python train.py --d_model=160 --n_head=2 --n_kv_head=2 --d_mlp=640 --positions="rope" --rope_fraction=0.25 --lr=0.0024 --beta2=0.95 --warmup_steps=304 --batch_tokens=16384 --seq_len=256
MLP neurons of a small language model. Each row is named by its layer, matrix (up: input weights) and neuron, and shows model dimensions 16-111. Each number is 500 + 25 x the weight over its row's rms, rounded and kept within 0 to 999. Numbers have three digits each.
Before each neuron's rows, "fires on" lists the tokens most often at its 100 highest values on Wikipedia text that the model never trained on. A number after a token or word is its count.

fires on: " =" 99
L4.up450:474538488461486518486491544530486572484506510515500514498457530492477516481482524549520467495471494492473486519463492454489512465513503458492495521501483509519482530526475488489461506498500500504494483518481477516528487538489516478494527482467512508440481451458548473506477492519501522482

fires on: " to" 21, " could" 14, " from" 12, " would" 6, " will" 6, " into" 6
L6.up297:534467456482502524509462492517513491486491506479484446493495514518460524500481463499515480531485487511546525503504487510517498499533512491477505509505521508498500496467462490502486487528491509481523481525506506507509508519544502515498469481508520478550501495543462492460478533523445502516

fires on: "=" 74, " Gar" 4, "B" 4
L9.up619:476476478527483482509504520475455499527469482488498511476462516497486525527545503500485515516533494507466480484567489522521445484458481522484525445521473516515459470538529462528509513498497538500525508509509471500504544463492480517491530485495507495482515471533496460491481513496454509478

fires on: "i" 43, "an" 11, "ee" 5, " Ireland" 4, "ra" 4
L9.up523:475507466508573506492480508502492523469531485482489483558519485516490476477483454482494491557466426499498460528516481515494540516509515489503506497510488518491485525478465482517514513460542484513509515511489471496497468527473455485522475504477500474489552510500483510461512533503499541506

fires on: "ing" 84, "hing" 4
L9.up469:512533522474462515455490515512509450474482517489492519448503500535516516483472483495523568534466480512500528474526494510513452516478493473469498516524534531499465494533525495491504485514509533532517500494510498489540488478500433447525450486496490503507518490539509483536445514506513513517

fires on: " |" 25, "d" 16, "6" 10, "3" 10, "9" 5
L7.up397:475491514526499537495504485509527496494522497496500496484490482533534510507511519528504473521464510502513510533530493502504553483553528535513510482542445469466498493500507530524514473536472546443417493526486501506505509510530518508502526481490502497447512501482518464544488476439522467496

fires on: " (" 77, "=" 5, "\n" 4
L10.up441:541487496499553483503458490493493510468529513507510476560465471502474506499518490440520472524473480513490478475540499506491494501562476482508522485527475500497516502482503538512482480519492490493483523481461492495476480538497448534516485470487521537453546484512442529508496458531478530485

fires on: "\"" 66, " mis" 10, " Is" 9, " peak" 6, "-" 4
L4.up177:500539482443482459541519544480486446462511479491552461527529533488458516488527505527485492512520495496520531536501512531510483515511530496491499474500546495538497508493464514503538447493494442521491514531511537509507499488503497453475538477500544466491479472510435471495507493496530478520

fires on: " in" 32, " has" 23, " and" 12, " of" 6, " (" 4, "\n\n" 4
L7.up320:492524547483479467480478520510504468546491469506477499543482500485479478533507503471518498509478533491497488525480483473508447548448455486508480484470522490496497524547485502525482490545527504541522481464507514471478505499506463526519435488517481513500474499513462535492505478527525477472

fires on: "\n\n" 37, "ed" 20, "c" 11, "d" 6, "rod" 4
L9.up320:508467508500478502504469511506483500493515460504505539494481527500493501508510486475491490501470501575555509503508478494498471521556478512523531506523511474524483510517529511515504491479506486459480484497492448483492515535494500519492542473485523528513488516489492555508472521432541506471

fires on: " County" 24, "ing" 14, " Town" 10, " running" 5, "ed" 5
L4.up599:500473464493501453470509528497496554495483435498488534503508491533512440516496509492507480472516540508522496533525472512502511483490510560485513513473511500522428484509514485470486491487498501483487510453517476494546545459508513539481519539513549505518570481519488513469531518477462463479

fires on: "′" 20, " may" 12, "2002" 6, " is" 6, "2020" 6
L6.up426:544503481483505475534459523477461541509498487492519435513479491507472503487513483474505507493496453499504488490523523511502527489500496480497511463508493506514499545525520564489551513525500433513540484487524460478463509503461507556449534546516548505479489484530447521532470556469464533467

fires on: ";" 21, "," 20, "9" 10, "7" 9, "8" 6
L9.up94:475494507510490514460505497497492510551515497508519511535466478503528480467492515534551525494501493529502493435512507513494498467498469507493527480536481464539541473474463497549533503487510541466515547539457477527476512515507462515535518509503517465470531520512539492466477484487478511527

fires on: "'" 40, " to" 11, "," 10, "si" 9, " an" 6
L7.up93:496501483528469533498492523525502494487488536517497523514498496492495501471497497494494520535507500486468495487521475485468492490534542530500509455540476498518506511513550516518512433484529487504518500507475455489501518474479492514507462478496537496508517474541474517498526477474504490514

fires on: " and" 25, ";" 15, "ly" 8, " as" 8, " with" 4
L9.up230:503497471515479521484519483480520498483497498493467486508522534521474499475497525518524512482529494472506496478498524580536531536481509544509470521465551486556496479513485539491535489516505506507500452489519497512489503475494514480501524505546509513451475493514486492478491454506457444532

fires on: "'" 42, " player" 14, "with" 13
L7.up295:479494473483509479525474473554531554447528549495490486507478489494426524502514520497503498506500470525458491515549509505540501564482484501509472533495489487552487494528504485489498487479479486505526470509523536512479468546469506475478489521519499516512458493515473510491483536472538505512

fires on: "," 44, " a" 15, " American" 6, "'" 6, " /" 5, " was" 4
L9.up376:485484500469465484482477490515507550497488466516498517537505461475479501491495519541476532521458484542519495479525485499526516488515557517522480459540472508524518548516505542526507502500511483494513554493480511481498497493490479566480492483495544469485509494510437496502513475477536544484

fires on: " and" 40, " to" 22, " or" 19, ";" 4
L9.up515:485499495525492537480579500498457539506482521508480503497503525487455485490495476512530519494518510513509536490495476552504532517539522557509511497443522502504471529563495525512507491518534479492466459492474473498506523519485520461512514524490517502475492494503493499508496487535517477508

fires on: "t" 42, "se" 8, "ta" 8, "ont" 5, "ita" 5, "ine" 5
L7.up330:495508522499499505451444530486512502491515505487489542460524476516508467524505520526455523527515487501492517489551514485507543536491510504473511498509500462501490505551492512525495486478505523489483447536510466520533515424508486452474505542507482493493497591498540487500492478445497491508

fires on: "itar" 14, "ci" 13, " Em" 10, "}" 8, "nia" 6, " Tas" 5
L4.up623:516559519463535548500537490543498491484458466479478503501498490526483450504515489490531518491472477477511533512511516491519538479520502504505564488497471495501502486524481497518503563523500515479523514519521499512514463509493503490490506500474526508500522524470497491532524493507465497492

fires on: "=" 52, "ing" 21, "–" 8, "L" 6
L6.up440:504560493516503527512484477523488460447466499513485496479482514499512515451494513495539447487447525530502483514488515483487519459558519511484490487474489507514446514514525505500500504480519510481504527442539490480532485487532479514522500490501542525518500493511450537496487531512488521517

fires on: " =" 26, " Award" 13, "ography" 8, " language" 7, "LC" 6, "election" 6
L4.up75:518527518507558551494456515521488504493475496496521442501478515531499496469509489448511489478537515519527473537501469493497475501523535515460455518465493518480502535533509471510501476479502512467485539474505464498549484485508475468469515520444508486494556507478482534504475521466510507489

fires on: "," 52, " and" 13, "-" 9, "col" 4
L10.up169:495506542480516512479517446511476504520534517500500479512480492504514499501517503520548504552483517506500501480561506477513519444536524542502461478545503499502548490492512506501483499498505502505485502487496490470519446527499486495522473465499508469515505523536465455500530467488519523497

fires on: "," 72, " |" 10, "\n" 8, " average" 4
L7.up447:558515538513544535484473511503542475484469478508508495527502519495489503492502528518533500496490473480507482499524471546538541446507519490506510465548432518490503514503547508501469522496527525485478553508471494506504521508492525534505517453529536496462528521463451468529506467469458485472

fires on: "e" 25, "i" 16, "s" 15, "es" 9, "ou" 8, "t" 5
L9.up453:496488496531510485489509516498479494497539481472460519444489492534500498486490482484471522498505501502472490490500501489558515499521453486561474490481512468493514472530515513529513503485463516500505500506466446496534524439495451499455485515503490517480526508472521510432535505485488464505

fires on: ")" 20, " =" 19, "." 12, "t" 10, " or" 9, "p" 8
L6.up413:488528512500482500464502489447499504493499503512474521459479521508495499464535500542516486494454531500525458538483526551501559486480451552507476502531540477541493476497518516510513484503480504476470499496519476503495469515502496483504495514517510492510480483471486487480492485476523500515

fires on: "ed" 41, "ha" 12, "." 11, "pa" 6, "Cast" 4, "fort" 4
L5.up173:451471508524490521513539519474492505494501551491513482486523458507503452529471504489477524548516481526503489470541497495485491515480481518522484485498539515497469499491494520480530507495518507520460481463491492488484467509519501533569499494503482503527535495513546533470482537491514529495

fires on: "'" 20, "and" 13, "ected" 8, "gen" 7, "ted" 6, "on" 6
L6.up416:526519516504496514529493485505468524490509478506506540499508505501526473486515453465471508493477521490459513518482538489505549511526489550506506489485497523442478500501479512467540473524485481488546503461532492498543471488519499507516517471523497504455516477500465523515476492493496521479

fires on: "." 74, "," 16, ";" 8
L9.up83:498492473459518497486471465493530521548531492535546466563468495510463470468525511503525517499480465531478526469518499527481487511489442500506495490561502464483499533503493487511453482520480492472465520499453518534452480528532503495489497536496499473467528519523471527519490500499470511490

fires on: "\"" 34, "ly" 23, "-" 19, " many" 5, " as" 5
L6.up246:554500506527467467515506491512481433450526470522496466519530510494499528489511513465476530541494472523521519501539481514497467517504528504502479517472494483494514506507510504479565433543505498519504547544513506483526454472495507500483511483499489509492521484517478493439513460500507496501

fires on: "%" 46, "," 23, " |" 17, ")" 11
L6.up278:525485538487537510500468488510517522487479483520478474456448516497524449459525529499533512502479473485491463509497509548492513462499526501551489473510423499497503499501520533516461515471477480483499522503492534479497534536498523492489551523460523508474545526478473476492525461489472544468

fires on: "k" 38, "g" 26, "h" 20, "d" 7
L5.up226:492512516500529489484524509512514495518455530515493509497494482527491484489474468532519485522484503552503477528483482497576469490474504513526507532507536465538509471494469520546514503494472522517487480501522497542513519519560483471506500520541527480452481540507515474514499483489431530506

fires on: " are" 41, "anc" 15, " were" 15, "ans" 12, "en" 4
L4.up607:503493487438517504478520467504504511429526527514502470466458521506500517491513489490485496471518477516515519517485569498514542473518518479496468535504532487491531502554525541549458524484486523482497506491512499537513483494487525505466486512465522500516506531504514455510519540493484480488

fires on: " |" 20, " is" 17, "rod" 7, " 6" 7
L7.up569:498493468586484479514495537477482490459503509498492486471480484511517504510513531471500485497502533516497505548481484551470517507480495519522472493524465464482485541524502548572469520545505504452508516504448488474499479535510512475491520522488503513449525428498513475480514468433510503505

fires on: " and" 93, " District" 5
L9.up361:476515559495514515495517512481489518525490523506450512541482521499453482490508495471516491563516514513519479495480500476480467478494485502545502487473505520499502497521487471505514488542545544554516481463466504499520470515533499529540500499486563509563468455522501492481526499472538534468

fires on: "." 52, " which" 23, " that" 6
L10.up317:509503457478503503489499526495497484483512502543529452560518478507482493500480462451523530533508492487539506490536507522486521459505552452442500505508500461454536504488472527506466513503481472475501494516484492486484485539530482495481505510482511512503527512575484516506485518450522500505

fires on: "\"" 98
L6.up84:455503528502492491510455514509501515454459513496458499503476536514442475511537490500519465473512491493533475541571477527534512483519475479520482496501488486497542555484498496497505479496494505507512563551509483489493482521488497475475473461482538516536493450506467514488526490510499522522

fires on: "-" 37, "\n\n" 29, " (" 10
L9.up433:468480489494524489509521532477495543526480498514497474534454483532499485503530501458482515485537483508506491452533499501478451513514473510478510498466472448491446503544493524491488524463489477506501501478537538526482528489502483522476515569489530490474458500484495532502511506487486521505

fires on: "5" 14, "6" 13, "0" 11, "7" 10, "ift" 9, "2" 8
L5.up509:468503517473495495506494496486523490523525484477477510470445504576504519504518501489522485533479493495511489521505536497561519477487524506499505523504481480511479452509447462534483491465505522453470486544496518502486510476489471472506531508486548492461477494493508485452510534461497514487

fires on: " which" 36, " that" 18, "=" 17, "log" 7, " Music" 7
L9.up107:474486484488486461500493512540519505559496479477507506520460467513460482553525530463508543491487476509501544478566509502505455500506476479473497497466460473497522496567506466473490526501514492477526568529519472512511520467469480488470504532479522466491497474539467497520487514474470528482

fires on: " |" 40, " including" 17, "ed" 10, "and" 5, "led" 5
L7.up519:514471468514497517512511486502482525529477509499528502500476476513526488576492469501496506506511497530527512473481455478503483523540453515535494491515481481500410480488490517488475454546502458471486492500501487484487488523518503538523551513480498489464568480555530502519505512484534532481

fires on: "=" 89
L10.up226:517516516508516501461434550506496518473549514513493490481525458523500497498525455488497515534487503550460521493506537502524506458483506477496528485577541456496489500505509502511481491466432507483500501491515478488515463494515454529519498490490484493485495460490515492518464474534480512492

fires on: " election" 22, "round" 14, "und" 7, " governor" 5, " Governor" 5
L4.up534:449503531520501486494488491450450524487515451459553487510521512532510529478515503543502480534481476489492514543475510528521492468491509523549548497486517503505477509470504521535482524504483479496519527469509489476525483525489465495484524481491534506476518522539505445462497547456510529456

fires on: " C" 20, " is" 13, " to" 9, "\n\n" 7, " by" 6, " –" 5
L6.up540:497460452492505473484515516491462497491489540458528448524516507498502535492491513532502487481528523474485496517502491525533436556491503472497513461453501493533499526494490544557504503496512419482492469476478527521510541459482547527490491513508526514515502500505447508539505544499475469510

fires on: " but" 28, " would" 25, " and" 13, " was" 12, "d" 4, "ed" 4
L10.up327:509469504516468513486484533520510480469484475507473484472496519503477497486476524493526517509472461525523491483544466556563486519522477530547477453480509476495496490506532534467511448574523493484497514507517459486500524527494504514505536513553541497466533465529456535539520508489508492489

fires on: " were" 38, " are" 37, " being" 11, " been" 5
L10.up44:487492503489530534469498506502441496509539487486481463526507501509518535495498486519520492466523470542550501490511476551543513501489505523506507517520542476497487454515484534483530447543513493476460489491462491475495514461513489573543473537511520489509507492465492514487478504490430482495

fires on: "born" 42, " =" 12, " is" 11, " average" 5, "ield" 4
L4.up148:521515462469472490531499540489510567526511455511520513525479489495492491505499501505514464537459474506487505457497501445469523502523518473514525508524495518518485531540452492528498508562502463519496512487490516487503477530507506465545513447511498507506521467489513491513502445440532524471

fires on: " and" 88, " Top" 11
L4.up469:460513486504468520501558477497492521533518459507448437475487533507499472547497510518484510534498500486509521532519550543510505441534493526529464488499534481515529498477547520525500478466482482495517553479520518515506514493503501476485492494506504504513536522507485499489519483482496513477

fires on: "ing" 47, "ed" 21, "ited" 7, "ated" 7
L9.up344:508579483473478519496515528502463490501473475504504472506481539501499473521476486474487479510487489510535504484527498528502510504509484553515485502504485472469485516510485521484531468500517465512507539466512492459518508522524480510528508510507540533431523464526463476462495544508492522477

fires on: "," 21, " Al" 17, "'" 8, "S" 5, " conc" 5, " Ind" 5
L9.up584:492502485494491492532465545465486531535526488491509471534502442470488483475487513468481556541481487524538515508585500471507493502508479536538463480526468466501506506501493522506505518486502514496533467498494530532519494471517479563507471535487526460526492489503481492492484516516495515445

fires on: "\n" 71, "=" 7, "." 6, "res" 5
L7.up76:531484519486526486492487509533548514482527529529500516545496510505491519503495475491469504495558428516556519447554498489467508478515453505472508516506505479487546510469523474486448556496474529500493487486513461520481475510499483508491517516502518494481527473482522481498471492465513490514

fires on: "es" 33, "rs" 16, "ies" 13, "ors" 12, "." 9, "s" 4
L6.up450:542469513458506499452511473518483507504517515503528493489494440501533490516488484497501501522490455543506487461561502456479517473497496456471511481519478514463520470500500472465558463543511513460494544485491497504501507526474517533486493518441495479512537465536521527502482504452500512480

fires on: " =" 30, "=" 29, "s" 8
L10.up136:512474527504541492528491492519513546542507464525523471518460536527486490529505468503526491488475533515444470503531550489471548504491464514453538512531508515469498475502478485476473519481486497510487507451480545532483462471515497506503471516496502484471477498483511522529480480439483528501

fires on: " that" 60, " who" 12, " %" 8, " whom" 6, " if" 5, " boy" 4
L9.up178:470475474457524519534514550451509517500513500485492484499462497508499536499502500505507507477471507483512482461510493537501454525495509532516477478484440482521486545502438527486518521504513446469501494511521524496513468500482526520511495542513542533521512525490467519477524502505501526472

fires on: " 2" 25, " |" 14, " 3" 12, " 1" 10, "W" 10
L5.up86:507512529478472441499487509524523493541504522488523501504506500527498459528486484479547515483468478503491519519550508505525537520512504561512540485494513497494472471516491529495540488505499493467489511511457538540515468457468537497465523504495563482484506503491506499536538481457536482468

fires on: ":" 67, " (" 11, " |" 6
L9.up375:474474502504504512530538495506461493531490492493565465548472512519492494527514486472478510503499503509465486512519548502500474530511474510508512480493479491516471510512514536501503492487481482517478482509474501537492516503442531544475484547484473500490507549492498516495509523454512504479

fires on: "s" 49, "e" 7, " |" 6, "n" 5, "es" 5, "c" 5
L7.up226:523485504525489446496486480489543519503541516525475499529536474497471475468468494494493481527492510496476493498505506491495486519521541504502468500476507480444481534504489503489560499490507496514507504512478536544514489511492493469478478499487495512498472522540461534459450484467518483535

fires on: " |" 39, ")" 10, "7" 9, "=" 7, "t" 5
L9.up80:479510480537475480445485520502497491470482518513488494500523496503490516497500531528518523493462498526538461491502445532492512451498520481470528504545506494466531479520532493494479476495497499462504546526525462491479548545473499528486569467517517476488498467541492466463532467505484513527

fires on: "|" 30, " as" 23, "." 16, " him" 5
L10.up403:466482513508474496495526556444467504509494514476492493483495495519460508489495505455455509499487500489514492537472516519521482506495491521510509474500537485526488479488462508500492480510487481504499439546462506504501492527512484524479517547519487542518525496512489544462519534501512519483

fires on: "." 50, "rod" 8, "rs" 5
L7.up614:526498509487471461487482497523521508541525501521499482538476505494475525475521517492541532526492497523511519468510483480478476502476510513540498460508459470474526476499516484484521484530455509483495520503477499514458507503467509505482514503462506499486521479503497535514495494404488528527

fires on: "\"" 69, "-" 12, " [" 10
L6.up317:502508496475492472510525512472484514466508488510456505499482541467512454470499468526476493507478469508503513493562450500530498502531495471511460500473478513484541490465481474494523488499481518484491529504513545482476508519502471471499468516497512510524505487511494469452523462515473526539

fires on: ":" 17, "-" 16, " community" 7, " city" 6, "o" 5, " (" 4
L7.up280:463476489455491483552511561510473500513483496532508489531515508536505511527522496479494501532502494517481460490494530499459485516493440531476505463459503492516509510485449489485504502464514477526496516481490497552514518490497502529519458526501532471493475544510492536506506557507539519497

fires on: "ing" 96
L7.up287:487474483485488506499493556507499518553489508532474521486506478554516445471508477466541534579482493540474491504527453509474518482505497489476529505506479519516458453520515482470507510473494492538497515530502515489558481527494487443514475519517511488519533521537516484504449520492514533524

fires on: "\"" 25, "}" 15, "a" 8, "n" 7, "y" 6, " girls" 6
L6.up341:518575528505492524516442487521503507459482513503519511488481527495485484504511465481499494483485504523494475510524478487474534515514491494462474545487522498485531492509478467481527487536483503477529554544514504525520490531515491482483501511478499510473475480455483529447463486488500482535

fires on: "k" 36, "y" 29, "ny" 8, "ous" 7, "h" 6
L5.up552:533447475451517473498478483519506489516512519520525511481530506557487519515498475452471483533442517536490488482532498492506487468480481530495538542489508496524525470489436512528475499519479508498480503524496511530495489525535456495543507497483510506490517521516478490513474520492458521450

fires on: " or" 82, " and" 10
L4.up194:547490509538495502500500478487525486504489509520500487472514525553495437476478532487536486503477539479465473515545478513507549416521461538508503455500539506508507514507544527496502484479491483510516480469485535486529460483528505504491504497488508505498493522488481465456514485472525516488

fires on: " Label" 13, "track" 13, "aut" 9, "ography" 8, " Production" 5, " Authority" 5
L4.up240:536489478519503518528496500512522460472498547483530471488488505516529481487513479517475493505532462496501528469511477494498508500525529483497455517509511510500533489566517525559523440520516513459485552511499527474535514469482493493479467511493509507518493509502518517506465504470518510501

fires on: "ing" 19, "ary" 15, "ac" 12, "ed" 12, "osp" 6, "anc" 5
L5.up590:491487498466544507491511513494491532493485533496459493486528485485500516489450491507473540540521508483576512509563495492525477518497511519500468493496497478480449518530506475497551493551542517505483469504497491475532519481516504491554528486478535476479539472499545493524521519519452468449

fires on: "'" 38, "d" 15, "cy" 10, "’" 8, "l" 5, "y" 5
L9.up302:476506532527532522482503488522521542498488422527500523522476488553464497465477457523533497491499494529515505482528457543501509494488541500478518491518471486488529524479483528490519441468459514476519511509468483473521482477473455527505487517499497503492488510498495522481462483474520507480

fires on: "," 52, ")" 22, " itself" 6, " pal" 6
L5.up461:500501503499508533501476478565494488471529470458522473492454503497518490520507536515540543544478448509517496539530505478506508458508511526503481499499458515485482493502533486489454499478490528477497506530491483486493499514492513502493515485470526475536587519505472453533552470511479500508

fires on: "'" 49, " which" 8, "ial" 5, "em" 4, " who" 4, " that" 4
L9.up609:460480532495490530475520528502524506480513481497482485518460488518537549469485515499477544514487476559531531479490518510487482510545533519506488475474448481515515511514513527492516528499483515498515490497521477458511480488482469484506499494499544497524496494497474452494539570481534510474

fires on: "=" 29, " his" 21, " |" 19
L10.up448:468491445517481519502493464515490495497507435504549505483498486495522469500489482537518513525500490548545501446507478487549449508503495525506503518531534486453470549565477500505497510545483487492486559504521456488468509504478491500523539529500505501433537464539509481543501497517460473527

fires on: "," 66, "-" 9, " da" 8, " en" 6
L10.up96:480504464442524513507487514450485541512541478509497481545492505508445518493496499485460492479544479512508526526503468489523512458551508462544477515538524437504475470467517526516469540519554463528443505544526493491494531526491500525483491483496515508495516522488488555480491525512508528464

fires on: "=" 31, "." 18, " who" 15, " also" 6, " |" 6, " which" 4
L10.up618:499516495525506520507491502507473510482478519550507493539506455505523530495499491459519527497565447493536549463565494493511519465511483468455473497538478498483516517485515504493515499506480496494480523474496464509485459508534460493509472496507508473488524513546462522507464478453490534512

fires on: " 4" 18, " 5" 11, " 1" 11, " 3" 7, "c" 7
L9.up504:530504534508491475499484531479483503491508519478499520481524531521502476495508518521513482509461456506492499511541507517510491478505514505530510450510472514515510479514486514503552474541499525451476498515478491538533505484494522495457472498484517518533539493464498519481508519494503483509

fires on: "|" 49, " |" 25, " early" 10, "," 4
L10.up486:499498457505466486470503529471507526485513517523489500508492483477500491475519469484475517519513490524466512484551486493551489535511513526505509528515573500466509531540518518535548495472528491482435482534458483534518514475528482526501499471484504530466552475496506511459487494499494466513

fires on: "." 71, "=" 12, " his" 11, " her" 4
L4.up549:498474470455534482498498525514501558480526517512523492509474489519487526475498497460524521493516454500494494482517520498503478491497477475484501537547516495510497500514514474522514475443478519496496481475492494548481463539515493455482514519522511490490457530549502494510474481473508536534

fires on: " |" 37, " only" 10, " is" 5, "ly" 5, "3" 4, " for" 4
L7.up627:482458492555471510500457535501488491497503506516492450495499494531480496503531509505531503483487511519559495551492457534488560483504497533501502503529504475475486494477482592517534476545500444468455513536487517483465524532513512490482512487476529494488509445494429472481471506454512490506

fires on: " may" 22, " for" 16, "′" 13, " must" 7, " in" 5
L5.up58:484472515453503467492423519454459504507467505494525527508512493483529510507499491500503517546460469490532508545490517493501499507532489517503496510492502509502484501529497487470543454529496464500522499510468473489512501503486487545515497528491546511496526516556482510509460532491471488458

fires on: " which" 25, ";" 23, " that" 11, " and" 7, " where" 6
L10.up219:480506485481486528496499485498496509504534532503497458534503521504469492468486540495463531502533474487478524517533498540528507522490477518510493541493520466534487519501460554502498457529495464498506487492400488489509503533516521523509488562498530506450497521479544518492477486489495469451

fires on: "," 34, ":" 12, " |" 9, "e" 8
L10.up21:546497474513444523490506529463526506519501514507480532527525506504462510479495473514508546531523470544485472505470450490491490512500490473501452512481504440477479495531487472540508456498469498505473522538465498518499518500516509469497487517515492510488512513518530531453518464442521452516

fires on: "ed" 47, "ing" 46, "." 4
L6.up509:468533491487494507430529496497519525445518528518498508474479479514491494467505506505516507518476515514536491472570471487477473521490474519462522502526515490479396478510513489502553531483501539492485518457511438487508483474527519471550485515498491515477508498558506511488485537498470493519

fires on: ";" 37, " |" 13, "id" 7, "," 6, "I" 5, "d" 5
L9.up130:483504498520474537486508563518512527482487504486485504543467487490519479473497499482508509512492492511522465455502459494465485498518518500550469505478467482496506527545482529521509465565533448478526527536499524504539502522485500494518502527450517519504491490531490486476543494440505476492

fires on: " |" 37, ")" 21, " 1" 6, "\"" 6, " ." 4
L10.up322:516486479508523514506445525494485497491489489497486498537512463522491528502550435493507486500482464518518504519526445500508511473475531508519549495532523488491493497482473498498507481546477517462510551513481499503523511558495482517475546502537555480502534455506496492487470472491487490502

fires on: "ed" 55, "en" 5
L10.up195:511519495502501513501514504470469507486490455481512467467504498522493507516492521471510517549496450551530494526519510495523460519463502506504503473488495501498433504531533491509477505525522510512471510467499484450467525503541471521534483500542503476468584495513454512438474528483510534491

fires on: "-" 34, "," 12, "'" 11, "e" 8, "is" 4
L9.up333:476505484479566463487486500519494553513526507501472508497463501510497494482526509496463455526534475500481513538493510486504521467537513560535448531496496456510494490486476500508475551497464516486472481505519494506506528509517526544489514475512527524489527490457508502443533512483467494458

fires on: "=" 63, " =" 8, " from" 4
L10.up13:546496488511526523472460467525524538489511494525511442483467518530509538482478480481524499533475519490483485501509546502496515458526495515483494550543491430487472514465484489513514517491467492476498477453514495506500484504502491541500506528530501524500523509516439509479458513502441527503

fires on: "ed" 93, "d" 7
L5.up532:491478499544485500487516547486533511520466464510517555534505479524527461533525504489462523491472513474510483507443496498489487508475464532531492507509477486474452538498506517485489479521487505496513495504528457506517509483503518508498520518462517494502539478524500543522531482456507537473

fires on: " and" 27, " through" 15, "ing" 10, " during" 8, " Jr" 7, " past" 5
L5.up181:520501478500492486484549496493496493558466510533530458484490521495505475505485502522509505490492510497488523478546449522501489514501491474445521464522536466521503502489551469485515490499511486518490479454455537456479498490529451488535477492512513520486518488510473502477530501517493500505

fires on: "t" 16, "eg" 13, "F" 8, "ta" 7, "ast" 6, "tes" 4
L9.up150:528520479435543510451484504490498487533515511484479510496498491520491488491468464503481508511519487556486490499525490528494520512504506529483429509534557467483455488486531494535527493474526525485462483533500481478508513484524470483513521510534490494496487522522521476543498476490505461509

fires on: "." 29, "ads" 9, "er" 8, "s" 8, "rs" 6, "li" 4
L7.up203:499530530487501496497490475471487490493499526519510514517516486525508431481508535466529520465497504506508500502550512475457523472494555509469481478491485528489498509457503489465510457512503525507515497488546501482483486530489491532491545524453508502482557487512519560495482496517483525495

fires on: "=" 53, " she" 21
L10.up56:479439494502497528539483520480452524519508479482512485515498507516534468480475484513497541511530498514509473478506427503499467494492532459534487469452517496523455547503516523495511498522489518485480521517504485511513495487513470516487507554450522492440522487490519493518514508479494495446

fires on: "ed" 81, "e" 5, "ing" 4, "t" 4
L7.up502:532498527540518515434543545446492513454494495489460543465516507501497479488500487522453501516474497509503504478526507477518512495492525486475489489483495490479468497521479493487514458511507519510465532474492461508545507461518474483476497475476498496488523470488511481469535473527479496507

fires on: " |" 21, " she" 13, " he" 8, "an" 6, "  " 6, " Candidate" 6
L10.up267:486474503485477472500483503491509496518540444463511503488505508530518458545509493520516540542453514518483482474502460502531501533522478514520534512520518506503481538529502501478475484525459471461477543552504470509469488509470521492470530562499498456497512476505512473553496506458515461466

fires on: " by" 91
L5.up255:507463507525514473488501535507485486481557510455559459522479552512467509500526528485476483570495522488493531536514499498497480507561488496510517472504536516498500509475465487491533446505510461459490511482456503510491553491470518533491459492509487531525514494505465525471484524504501496503

fires on: ":" 89, "," 6, ";" 4
L10.up587:498480493520506541452505552496494495510473518509508474547521527504481545484479490519508522541509480498525494473485466522483505519494501500504477475472517444500541506488520510541490486476496496525495517528466475498514489513531499525505487496523505502531509518567491569461508481474472475560

fires on: "6" 20, "5" 17, "4" 12, "7" 11, "8" 7
L6.up354:475483476499504528499509523484494509480505499472476496507473520522542510517502528472497475533482467528509508547461518489473521454492488486524475511480492464526506515489503498505484547519485523480495491515484500466483536517492505544511533476472541501425479483483536495469493508448458544471